config.toml
qk_norm = false
bias = "all"
parallel_block = false
init = "trunc"
init_std_o = 0.0
doc_mask = false
dataset = "wikipedia_en"
MLP neurons of a small language model. Each row is named by its layer, matrix (down: output weights) and neuron, and shows model dimensions 186-313. Each number is 200 + 30 x the weight over its row's rms, rounded and kept within 0 to 999.
A block is one neuron, or neurons of one layer that tend to fire together. Before each block is what it responds to, as a language model described it from the Wikipedia text at the highest values.

Verb objects before to. Final token of a direct object right after a transitive verb, typically followed by to or into, e.g. guided the Merlins, moved the family, ask me.
L6.down57,233,227,269,202,204,226,240,243,191,171,170,191,151,200,194,141,220,211,138,208,164,233,149,237,186,155,227,159,192,183,181,184,234,213,230,192,242,171,217,158,160,228,187,207,187,190,135,191,167,160,174,219,233,243,141,204,175,192,155,213,175,126,247,157,180,263,212,266,179,205,179,169,181,215,178,183,202,228,204,197,243,204,188,189,195,172,218,202,237,193,211,151,244,222,148,209,207,193,165,224,247,206,190,204,170,171,172,177,206,183,210,195,131,225,153,203,219,172,203,243,156,159,222,183,211,206,173,213
L6.down259,206,212,213,212,198,186,231,275,177,209,206,235,199,199,179,212,180,163,181,166,218,270,152,187,139,192,234,220,190,227,201,204,209,203,211,184,225,239,225,111,205,227,145,184,181,213,208,228,225,196,249,194,211,266,234,224,195,222,169,142,160,199,192,182,215,159,238,221,200,211,189,191,239,182,182,212,202,184,180,180,202,217,146,210,210,244,205,195,231,180,187,154,219,210,123,218,193,198,186,247,234,199,270,203,181,203,193,200,166,199,208,186,239,212,142,251,201,166,194,245,136,175,190,183,222,172,168,156
L6.down721,193,231,229,206,223,205,205,271,245,221,239,159,207,228,184,124,135,239,193,200,213,212,189,200,223,181,140,149,187,205,179,224,245,210,207,259,192,168,211,142,142,177,176,179,251,198,155,212,170,214,251,168,200,185,181,249,151,174,243,181,198,179,203,198,224,184,171,151,199,206,242,187,270,169,196,245,223,113,167,171,204,213,200,210,184,265,260,184,224,226,214,77,163,212,144,227,179,234,159,249,201,208,254,189,191,194,195,227,180,167,248,149,181,193,204,224,257,196,235,238,215,207,169,174,186,216,189,225
L6.down1561,213,208,265,189,160,196,199,176,222,263,190,180,235,207,197,219,187,237,203,168,178,165,167,180,245,215,190,178,185,174,199,186,203,240,247,124,213,205,273,166,184,142,160,248,196,191,165,194,182,183,142,214,205,164,183,202,170,202,164,170,187,120,175,201,174,181,232,191,179,194,227,168,156,229,156,164,252,175,180,185,160,228,207,176,176,233,220,152,150,156,238,210,200,215,227,224,203,151,235,239,210,146,207,223,158,141,188,187,204,172,185,183,273,181,183,225,212,149,163,136,172,246,187,208,278,180,177,175

Nouns for groups of people. Plural nouns naming groups of people or human collectives, often after "the", such as members, players, citizens, students, fans, team.
L3.down67,161,230,215,191,220,221,211,198,202,189,172,228,226,164,187,142,181,182,190,208,237,216,220,228,203,220,204,211,226,173,203,210,193,205,199,168,130,170,217,254,249,189,187,182,183,157,223,200,232,206,218,220,246,264,189,178,213,215,194,207,196,210,165,156,194,176,194,211,182,254,220,210,210,204,246,258,168,202,188,207,198,271,229,203,193,227,185,182,240,138,210,217,208,201,174,272,221,246,200,213,225,210,210,222,177,223,215,161,169,152,202,206,226,216,220,243,180,193,199,183,213,209,173,243,205,226,289,133
L3.down828,169,222,225,263,247,140,180,230,245,225,196,228,225,253,185,226,195,227,214,224,164,257,179,210,188,182,190,160,154,194,152,194,213,198,170,222,164,204,191,207,247,155,230,191,238,220,188,159,205,236,183,187,214,206,231,208,153,235,229,212,257,209,167,188,232,250,260,211,222,247,226,219,239,151,236,249,126,147,162,207,231,169,220,200,160,212,185,199,159,166,203,192,167,198,185,175,188,243,188,171,216,219,230,166,186,186,182,204,233,198,197,192,190,204,215,173,206,222,241,207,210,206,196,167,202,153,242,166
L3.down1289,183,237,215,212,229,200,197,224,176,156,230,234,216,230,175,204,159,235,230,238,208,261,271,195,182,228,186,251,165,209,294,202,233,198,225,151,181,150,183,211,209,184,209,188,188,247,127,196,198,214,166,199,187,180,209,181,198,223,263,201,252,218,239,114,194,171,200,213,176,209,181,217,150,172,244,180,188,179,248,216,199,221,192,179,231,196,228,211,194,211,183,205,218,161,169,186,156,223,177,216,174,181,216,184,179,218,162,197,231,159,207,175,233,138,211,207,178,171,213,231,231,190,149,244,217,186,155,191
L3.down1320,174,193,230,174,235,227,187,204,130,178,243,186,172,231,216,189,201,220,180,210,198,201,209,232,190,183,223,180,185,226,258,188,182,206,169,253,179,167,180,163,216,185,246,194,146,182,188,159,193,199,205,189,166,169,180,168,226,192,177,175,225,194,156,226,259,245,266,248,206,224,214,159,129,197,216,184,246,152,207,166,195,207,214,163,255,176,180,191,251,200,178,221,194,190,168,223,176,206,158,246,266,191,159,185,160,193,216,209,233,193,174,198,147,171,210,234,225,231,230,173,206,182,168,188,169,192,209,171

Name-internal word pieces. Non-final pieces inside rare proper names of people and places, as in All-red, B-ally-mena, G-ies-sen, Craig-logy, and occasionally ordinary words like sk-idd-ed.
L4.down72,219,186,221,196,157,137,206,214,286,174,209,148,193,226,158,234,175,225,192,250,232,137,204,167,174,164,227,218,197,191,196,193,192,232,220,179,210,210,245,163,205,170,235,230,255,207,186,161,214,162,254,156,232,207,220,173,248,205,158,180,252,259,176,233,203,234,187,178,198,155,205,207,212,179,224,193,189,176,205,230,244,198,203,187,151,162,170,199,232,190,225,170,181,206,225,195,251,203,190,161,206,140,178,221,190,184,232,214,186,184,251,220,210,184,169,140,195,215,228,223,182,167,175,165,223,196,196,129

Word-start fragments, spacing slots. Fires on opening pieces of split words mid-sentence (f-itness, ang-ular, sp-ear), blank spaces before years or kanji names, and table headers such as Votes.
L4.down1519,161,126,198,167,234,220,241,187,194,190,207,220,206,223,220,164,193,190,204,209,210,246,232,236,189,184,228,217,181,248,177,224,186,198,224,235,191,213,200,186,303,201,163,219,183,215,226,153,202,186,190,218,209,177,157,209,184,233,196,154,205,188,185,154,221,253,176,197,244,181,209,183,205,184,193,184,247,201,109,207,177,214,232,206,229,186,190,197,147,179,195,133,230,213,193,169,174,206,240,182,186,193,196,193,194,162,185,227,178,230,221,239,206,255,219,217,233,160,193,177,166,160,196,191,213,180,148,179

Prenominal modifier endings. Final tokens of adjectives, possessives or noun modifiers just before their head noun, e.g. federally listed (species), children's (actions), rookie (year).
L4.down556,194,168,234,227,217,211,252,220,187,227,171,193,173,185,195,280,207,194,181,243,197,233,213,206,198,186,224,163,183,200,169,196,224,154,147,177,194,223,224,197,222,157,269,192,230,139,230,231,213,170,129,154,151,279,248,191,188,224,184,173,215,174,212,158,228,161,267,223,212,167,190,221,224,175,203,217,156,199,148,251,208,183,169,213,217,186,135,184,179,136,212,164,232,149,191,210,172,157,162,205,175,171,141,231,157,201,255,201,224,218,250,224,186,183,179,186,229,214,241,157,236,226,171,207,182,150,210,165

Before a year. Tokens just before a year or date number: the dash in life spans like (1873–1945), the space after in, commas and month names, opening brackets.
L6.down615,209,160,256,205,206,186,171,201,175,237,216,165,255,183,179,219,165,161,165,191,202,218,259,157,207,186,213,220,181,186,214,200,225,162,234,207,230,201,207,187,228,175,260,124,161,191,188,171,219,225,230,152,225,212,152,196,247,211,197,175,182,173,155,240,213,203,215,182,171,204,242,114,174,195,237,224,175,221,223,153,230,197,184,193,226,163,238,166,168,176,226,162,246,135,222,210,197,202,210,214,225,244,155,190,225,212,251,257,168,166,222,233,231,232,200,183,252,153,221,236,223,173,212,211,226,221,206,218
L6.down752,214,214,176,200,178,237,145,229,225,192,195,224,221,193,231,211,200,200,219,233,207,168,236,206,142,221,174,213,220,164,236,191,187,189,227,232,199,139,197,204,219,260,191,166,164,177,181,170,190,203,220,196,160,215,123,240,255,234,226,214,227,155,153,203,173,225,182,183,193,194,250,241,205,209,116,175,159,197,231,152,213,172,243,223,196,178,187,180,189,171,233,244,256,188,190,207,201,209,249,203,199,205,192,157,206,216,221,133,240,213,193,201,170,219,180,142,218,174,243,202,190,168,204,221,246,176,152,197
L6.down1634,144,191,195,221,190,176,176,148,216,184,219,189,212,228,180,161,262,203,142,169,227,176,209,219,184,160,209,212,207,228,189,160,177,136,237,213,159,158,176,213,225,173,194,237,231,177,166,162,192,157,197,167,185,191,164,172,253,176,177,242,199,180,172,190,245,187,169,272,222,186,199,231,214,217,128,183,190,235,149,182,190,161,188,220,252,185,235,208,211,171,235,238,212,185,223,175,213,201,188,179,210,185,183,258,174,197,203,206,160,142,225,204,162,205,167,176,152,195,218,194,120,224,177,160,223,205,154,176
L6.down1764,168,191,148,179,197,194,176,156,253,195,258,137,227,209,219,190,172,171,161,224,222,170,220,174,196,154,201,264,250,191,208,227,189,181,222,211,149,183,164,222,192,177,199,245,198,195,218,214,182,141,214,189,252,228,193,232,184,234,185,196,197,251,211,211,217,114,215,242,234,204,192,207,204,155,225,169,172,239,186,189,232,229,245,208,194,212,210,211,239,234,202,231,179,202,245,254,186,126,239,206,170,186,239,209,190,151,213,177,175,152,201,278,218,225,205,191,233,215,240,191,183,184,184,191,230,274,127,227

Prenominal modifier adjectives. Adjectives or word-final pieces that modify a following noun, often after a, the or and, such as cultural, significant, regulatory.
L6.down212,200,196,180,215,234,138,116,248,178,187,212,240,201,130,202,149,201,234,192,165,169,269,177,244,191,206,168,279,260,213,220,223,245,225,167,213,209,216,186,209,287,170,206,198,215,217,221,225,216,182,223,216,230,183,177,193,230,236,171,187,196,255,202,241,214,239,183,201,210,261,202,191,243,130,155,187,216,204,173,219,194,210,214,175,198,180,206,166,180,162,229,242,188,224,207,194,248,198,218,190,214,204,216,129,232,189,239,237,228,177,164,218,241,182,180,237,171,164,209,234,187,183,160,210,184,214,233,209
L6.down465,217,226,283,254,203,242,221,250,206,179,176,204,255,169,240,208,165,128,229,211,203,214,200,180,215,247,204,175,198,200,215,250,136,210,181,249,218,193,149,174,249,218,250,205,205,244,211,176,203,159,171,251,226,201,204,224,245,164,208,193,230,176,195,184,208,237,170,265,210,226,150,188,197,202,178,161,144,191,200,206,223,217,178,147,297,155,187,193,230,231,188,199,226,173,177,174,242,180,211,228,254,213,233,191,193,240,203,286,168,225,188,211,199,234,226,253,204,250,214,164,197,229,173,202,186,201,231,207
L6.down681,170,245,229,252,198,283,213,201,198,197,249,240,226,182,193,176,222,181,194,155,213,210,198,180,180,236,202,185,210,240,227,244,172,191,223,213,202,170,185,222,200,235,268,233,224,237,206,174,157,190,216,248,236,203,208,225,273,152,184,158,196,165,223,233,209,212,237,224,170,172,211,224,190,200,212,178,170,223,242,172,219,227,232,220,227,182,167,215,223,220,190,191,239,251,269,201,237,212,155,178,240,261,216,184,244,150,233,183,167,215,201,186,199,226,286,211,224,207,247,176,212,180,227,242,284,232,215,215
L6.down1266,156,182,175,188,172,195,239,220,189,220,179,169,165,232,219,253,184,138,213,246,238,225,164,219,220,182,212,246,236,249,266,205,201,168,250,232,197,185,229,162,184,230,169,171,217,171,219,189,229,244,212,143,211,230,177,214,213,202,203,207,162,155,162,193,192,158,222,198,233,253,180,187,196,221,162,258,226,189,172,237,181,228,215,197,202,193,248,211,239,213,131,220,193,172,218,156,206,194,195,222,213,177,188,164,179,209,151,213,185,220,205,175,189,138,233,204,177,185,192,219,206,197,208,216,288,207,225,220

Year-preceding spacer tokens. Space, opening parenthesis or en dash right before a year, as in "Dream (2016)", "In May 2017", "1880–1887", "in 2011".
L3.down549,230,169,144,206,229,214,218,222,216,228,187,257,165,278,218,183,239,209,207,161,203,179,227,167,162,206,206,181,225,198,226,244,218,252,223,225,186,235,192,137,192,170,163,191,156,180,203,210,208,199,197,175,228,186,251,221,216,236,183,206,225,175,235,194,216,286,210,247,179,164,218,231,196,223,183,124,199,192,168,212,218,207,201,178,249,205,198,179,221,161,217,185,195,238,233,204,183,209,226,260,217,203,195,192,242,198,195,206,177,204,220,204,176,251,211,188,114,185,284,207,200,193,186,195,219,214,143,159
L3.down1065,222,163,214,194,164,125,183,261,204,169,183,262,214,209,182,229,237,228,235,234,222,218,195,207,199,152,244,204,187,158,221,212,218,225,221,163,231,192,176,214,225,158,245,169,164,200,214,224,181,227,209,182,227,213,162,195,200,245,110,216,196,227,156,230,193,196,228,154,205,194,176,252,172,173,198,204,224,244,187,205,212,226,208,199,259,186,188,189,233,243,246,234,201,183,200,187,188,215,209,197,242,217,174,189,185,177,203,193,213,158,194,140,170,232,171,179,189,200,238,221,232,185,205,223,110,202,201,157
L3.down1111,201,216,196,192,212,248,192,206,229,240,207,138,231,211,224,199,186,176,223,238,160,155,215,208,141,240,220,141,188,187,254,151,214,136,185,179,197,221,144,220,204,205,148,218,234,206,195,214,146,234,194,240,154,179,207,265,201,228,261,174,164,254,161,220,248,188,182,228,171,221,191,183,225,200,250,160,241,147,137,186,196,212,164,223,204,200,207,194,220,184,213,260,191,235,208,174,199,172,235,217,209,193,134,191,232,211,235,224,164,237,202,211,159,164,217,241,198,179,201,206,181,165,187,196,227,222,208,168
L3.down1509,228,212,204,216,183,174,183,217,172,210,221,245,200,241,155,209,207,164,225,196,154,178,247,198,194,247,187,202,179,169,217,262,236,180,212,248,197,203,197,217,220,167,190,199,200,195,164,232,162,123,205,174,269,189,206,245,180,188,185,237,195,241,198,211,222,212,231,203,177,268,214,219,218,210,234,208,183,217,147,185,173,204,180,208,175,160,155,159,196,187,240,194,195,242,252,158,198,198,176,155,218,228,191,195,195,172,230,183,187,233,219,201,192,207,198,172,189,224,196,210,171,230,173,185,256,199,224,250

Possessive determiners and markers. Possessive words before a noun: pronouns like his, her, their, its, possessive 's or ', plus adjectives such as personal, parental, maternal.
L3.down301,211,201,243,250,166,206,203,251,182,178,216,217,186,192,211,194,206,202,222,228,238,238,220,160,248,198,190,162,190,215,163,231,215,178,168,228,192,183,206,200,221,192,221,160,180,163,246,218,223,223,196,221,201,259,198,150,223,224,219,154,200,149,200,170,200,151,210,264,195,174,158,215,191,185,241,158,199,225,214,212,257,179,202,181,224,234,188,178,193,238,176,154,230,227,215,261,202,242,198,208,220,210,253,212,206,195,203,228,219,225,277,176,199,200,182,221,229,246,247,172,173,217,174,186,213,166,218,144
L3.down493,224,203,178,219,193,173,206,172,247,157,180,182,148,215,237,176,211,252,177,175,192,191,233,194,243,161,193,173,228,173,173,226,174,217,237,208,187,169,239,131,256,162,217,202,227,197,194,177,211,159,165,198,191,233,234,198,183,226,186,228,197,219,179,217,224,153,197,171,200,193,179,190,183,212,171,169,182,278,184,238,191,203,175,179,252,176,238,206,192,212,170,212,194,146,185,187,231,194,168,199,165,231,225,233,162,195,239,228,160,220,241,180,161,212,214,237,186,211,198,175,218,183,171,238,203,133,220,174
L3.down954,183,210,219,250,206,204,229,239,176,216,200,203,187,258,218,185,205,190,233,187,198,180,179,196,201,246,210,193,158,216,224,166,223,149,157,270,189,205,216,245,205,183,243,168,170,189,232,181,168,166,182,258,230,248,260,209,255,197,205,250,192,228,226,229,211,179,187,244,185,185,155,224,146,189,170,142,215,195,175,237,229,238,212,230,240,228,208,251,254,224,258,136,197,221,224,205,224,250,173,221,266,199,263,183,191,264,179,160,208,210,188,230,197,216,207,220,208,178,194,201,198,213,223,168,230,242,201,200
L3.down1543,209,207,258,222,187,190,185,231,191,167,188,246,204,227,187,218,204,198,224,174,145,250,215,178,220,243,252,160,217,201,153,156,200,173,210,178,185,187,237,179,186,132,193,237,196,211,164,198,228,200,189,192,192,159,205,159,247,155,211,245,195,172,234,194,206,187,237,217,222,227,227,188,193,173,188,149,193,215,191,210,185,173,201,171,219,145,229,231,189,168,174,169,248,220,185,227,221,219,201,251,164,213,224,147,122,208,231,225,201,225,222,235,205,173,194,235,213,201,196,197,165,190,204,208,184,107,222,212

Sequential number digits. Digits or leading spaces early in numbers within tables, lists and years, where the next digit follows a sequence, e.g. 1997–9|8, row 2|8, 19|98.
L6.down331,237,164,167,242,235,201,205,197,169,217,179,175,186,162,232,190,247,206,125,243,200,242,178,215,206,220,181,222,198,173,183,196,171,219,191,226,205,198,206,218,198,154,222,245,222,177,219,187,279,175,204,242,205,250,203,199,215,208,176,190,224,202,142,207,155,166,213,190,162,226,192,221,178,184,248,166,210,156,154,230,195,198,171,224,204,183,205,257,242,206,226,238,269,201,133,171,200,208,225,185,184,240,190,216,166,209,201,205,158,136,217,189,212,235,225,203,179,187,195,283,228,184,181,190,176,239,212,221
L6.down440,214,195,195,173,194,180,166,203,186,165,278,208,212,202,162,195,142,191,160,216,214,167,208,247,214,218,214,185,224,134,229,217,173,206,189,217,239,199,135,212,200,165,172,203,158,164,173,212,224,157,208,203,197,185,222,182,246,184,200,216,216,168,223,168,184,179,205,235,176,252,239,146,194,197,219,181,183,215,253,230,246,208,244,223,212,194,193,217,205,188,222,183,223,156,187,223,263,143,262,212,180,190,185,188,211,168,223,245,188,223,225,243,135,160,143,169,219,212,238,207,161,143,218,229,209,157,234,188
L6.down950,192,155,204,165,217,182,180,225,187,160,245,230,237,162,200,225,198,180,204,219,216,220,154,217,200,199,166,243,216,140,208,174,235,217,195,219,232,237,195,182,183,230,208,187,207,204,180,235,168,177,194,198,156,211,221,222,229,215,204,204,110,226,244,206,186,194,219,178,202,225,180,180,181,187,221,222,226,240,207,217,239,132,257,146,271,234,176,201,190,246,156,153,214,231,208,239,172,211,225,183,174,172,197,257,259,190,206,172,152,236,234,172,143,244,194,163,174,176,173,217,199,123,235,211,250,229,144,250
L6.down1642,149,226,174,238,185,159,187,170,180,182,241,146,192,214,152,176,178,220,208,200,192,237,201,197,235,202,225,259,247,213,233,210,191,213,271,142,219,192,203,224,186,175,192,205,184,201,191,242,178,156,183,205,195,157,256,196,226,249,217,218,152,121,239,170,161,116,184,163,192,181,211,218,190,224,205,197,248,214,251,255,176,196,215,217,172,196,210,233,229,258,168,242,241,276,216,222,184,177,247,204,204,127,212,158,195,199,175,184,185,200,224,180,189,218,161,211,163,200,229,208,223,187,239,255,180,184,203,220

Digits inside multi-digit numbers. Single digit tokens that begin or sit inside multi-digit numbers such as years, table row indices and times, e.g. 20'1'1, '4'1, 1'8'01.
L3.down293,202,215,200,221,213,180,212,192,168,193,226,214,158,203,189,209,203,187,229,215,200,219,163,188,228,221,202,219,217,235,223,210,210,258,175,147,221,199,221,183,199,230,196,175,192,221,230,204,185,223,233,214,182,193,231,281,184,210,213,181,176,212,254,219,183,196,204,174,178,167,198,251,201,158,141,177,184,246,183,198,205,187,189,166,253,208,181,238,220,207,169,187,179,202,223,254,207,199,174,221,148,232,215,213,259,178,295,274,191,184,170,225,183,246,196,165,269,209,124,223,183,185,217,137,206,174,247,226
L3.down1082,178,192,239,222,230,210,220,159,191,199,167,180,173,200,213,235,156,204,268,172,149,191,229,179,215,197,234,150,177,186,216,185,214,261,182,190,190,162,226,240,187,175,166,196,179,121,181,206,212,164,175,217,189,181,194,230,248,246,208,186,200,181,169,194,182,184,187,177,211,198,232,193,198,186,146,205,187,205,203,209,236,124,249,195,221,171,173,166,191,246,120,173,200,210,190,171,205,222,204,200,204,218,219,195,141,224,243,224,219,211,181,198,195,228,218,215,155,182,223,174,211,141,197,218,226,166,208,193
L3.down1129,194,182,227,200,178,240,202,164,236,173,219,190,160,197,163,159,196,208,244,182,213,224,235,213,208,113,169,168,253,187,239,176,237,183,166,197,200,198,162,172,166,203,225,175,168,136,217,214,210,230,177,184,160,190,172,216,208,249,210,201,220,222,242,267,214,226,174,214,211,222,174,186,223,211,152,180,205,169,181,178,165,163,282,164,195,219,182,203,211,201,188,204,156,204,202,202,203,180,142,195,139,188,187,205,179,200,189,223,208,183,174,174,221,257,172,233,253,216,109,195,216,167,217,207,264,173,190,190
L3.down1167,201,191,178,213,312,212,213,234,172,232,233,207,203,188,192,192,131,250,215,190,242,241,187,193,176,169,168,142,179,153,209,164,179,240,217,172,188,181,192,169,147,193,174,204,192,154,217,221,195,162,236,255,149,175,238,194,182,252,204,103,186,176,159,146,190,185,200,200,210,228,198,216,139,217,148,175,198,242,231,203,215,173,225,199,206,173,200,211,214,216,170,189,210,245,171,212,193,277,223,191,179,208,154,175,167,202,263,199,209,253,226,199,205,174,190,206,162,182,213,173,174,191,200,184,214,158,194,140

Incomplete first word pieces. The first fragment of a word split into pieces, mostly place names and personal names, such as Craig(logy), Ed(eirnion), Ab(ellar), also common words like g(argoyles).
L6.down89,213,200,181,224,179,193,159,171,220,187,191,170,162,219,199,319,203,206,229,205,179,175,214,213,243,246,187,219,177,185,167,228,176,172,190,239,187,197,189,228,221,155,132,199,220,198,244,238,179,224,203,202,228,217,223,173,187,223,193,189,180,240,236,205,212,192,248,189,178,188,177,203,211,154,203,214,178,177,249,185,157,156,182,256,174,183,205,228,200,187,207,218,216,170,268,183,166,148,150,197,145,81,199,201,254,180,223,213,200,229,171,239,193,219,227,172,160,173,222,199,183,198,243,158,197,198,199,197
L6.down312,205,245,194,246,225,152,212,230,228,193,184,152,233,180,198,265,210,197,203,170,178,175,179,183,211,179,177,229,206,211,225,182,166,183,188,225,205,232,205,252,244,176,174,168,212,257,266,195,181,186,172,218,226,258,228,187,199,232,189,177,231,230,221,128,215,157,183,192,172,192,192,200,171,194,223,169,227,266,194,227,228,196,190,181,179,239,275,234,221,254,230,189,179,191,241,201,169,188,205,190,214,159,231,165,197,177,181,229,252,206,265,180,214,197,240,216,175,210,218,203,212,179,189,214,179,230,168,196
L6.down470,130,184,176,224,206,194,194,216,199,231,197,199,220,227,191,228,182,226,165,153,218,228,228,173,233,224,197,203,182,214,215,271,181,231,178,167,213,182,144,153,220,188,167,227,178,175,204,215,196,195,221,205,193,169,152,225,256,177,315,141,223,187,230,188,235,213,204,172,210,229,138,184,203,206,205,214,219,259,136,212,196,224,202,235,219,178,181,201,236,235,184,179,181,158,166,187,234,227,218,235,195,126,223,164,245,195,190,180,239,275,185,203,172,204,213,151,232,187,232,220,147,195,230,188,197,206,199,178
L6.down737,197,205,200,262,170,171,221,199,256,219,204,156,251,205,209,299,257,202,217,234,180,223,218,234,225,180,176,222,174,211,166,205,144,165,198,179,218,247,188,235,181,172,150,190,271,178,238,202,173,246,150,168,194,226,205,176,211,176,210,275,229,229,208,190,227,174,164,240,188,217,242,202,183,207,227,231,186,175,174,169,205,187,163,241,177,212,209,246,196,209,187,241,205,184,220,223,167,115,222,194,166,127,190,214,239,178,200,202,256,150,255,241,113,276,203,192,226,181,203,151,149,218,185,155,191,201,160,212

Word-initial G/g pieces. Fires mainly on a lone G or g that begins a split word, as in gyres, gaps, Gándara, Gobbo, with weaker hits on two, own, same.
L3.down283,196,235,254,239,195,183,177,199,209,167,205,213,224,184,176,232,169,237,207,224,234,234,218,149,204,191,156,218,249,234,238,222,196,142,125,184,215,240,215,157,210,204,195,209,222,174,239,186,202,197,177,173,186,211,230,191,225,194,215,215,186,248,212,239,218,207,266,221,217,146,150,226,181,215,205,187,149,204,233,211,215,209,193,227,174,166,239,195,237,290,196,241,206,209,196,219,180,186,240,226,219,151,199,163,188,209,229,208,130,167,227,219,200,208,224,173,171,190,268,218,192,188,161,177,138,156,194,205
L3.down996,183,223,257,184,201,181,273,203,170,168,202,156,261,231,211,176,276,179,181,204,216,278,198,228,220,177,223,216,270,211,207,228,212,208,188,211,222,240,191,273,226,168,179,224,182,190,155,154,228,204,180,202,114,195,180,205,172,199,214,157,229,179,201,201,241,149,190,190,201,151,221,223,179,195,260,180,192,239,239,217,206,221,242,206,188,147,178,164,211,205,236,181,205,184,234,150,164,207,254,202,229,211,213,230,227,167,198,172,203,198,247,240,236,189,221,211,184,217,253,177,164,210,233,210,241,184,206,123
L3.down1225,247,171,238,222,150,185,256,216,187,236,156,207,246,228,185,220,229,237,183,188,194,222,118,212,243,169,207,164,177,267,203,269,213,233,218,159,277,189,187,176,215,199,187,199,218,244,177,173,214,210,153,172,167,246,189,239,180,191,211,208,176,216,180,199,253,136,166,198,234,180,169,211,224,190,249,160,242,188,218,219,193,194,171,180,159,203,206,182,148,206,273,200,194,204,250,228,208,241,196,187,204,263,233,181,194,138,154,220,169,199,195,181,216,154,138,183,231,231,254,247,194,162,197,165,174,222,203,210
L3.down1253,200,195,220,187,221,263,233,215,212,187,173,161,237,201,208,178,222,225,228,176,183,254,157,192,210,249,247,191,211,179,181,227,232,223,187,208,193,204,204,187,269,193,170,141,185,204,153,191,165,237,134,231,158,216,226,210,219,178,201,175,227,211,245,201,233,204,163,147,195,131,223,217,194,154,152,204,204,203,184,236,230,162,173,233,190,202,226,270,156,199,203,204,223,154,256,189,226,211,194,206,154,197,224,204,248,166,213,211,210,163,159,173,211,202,178,231,176,178,206,192,180,204,160,217,231,224,231,174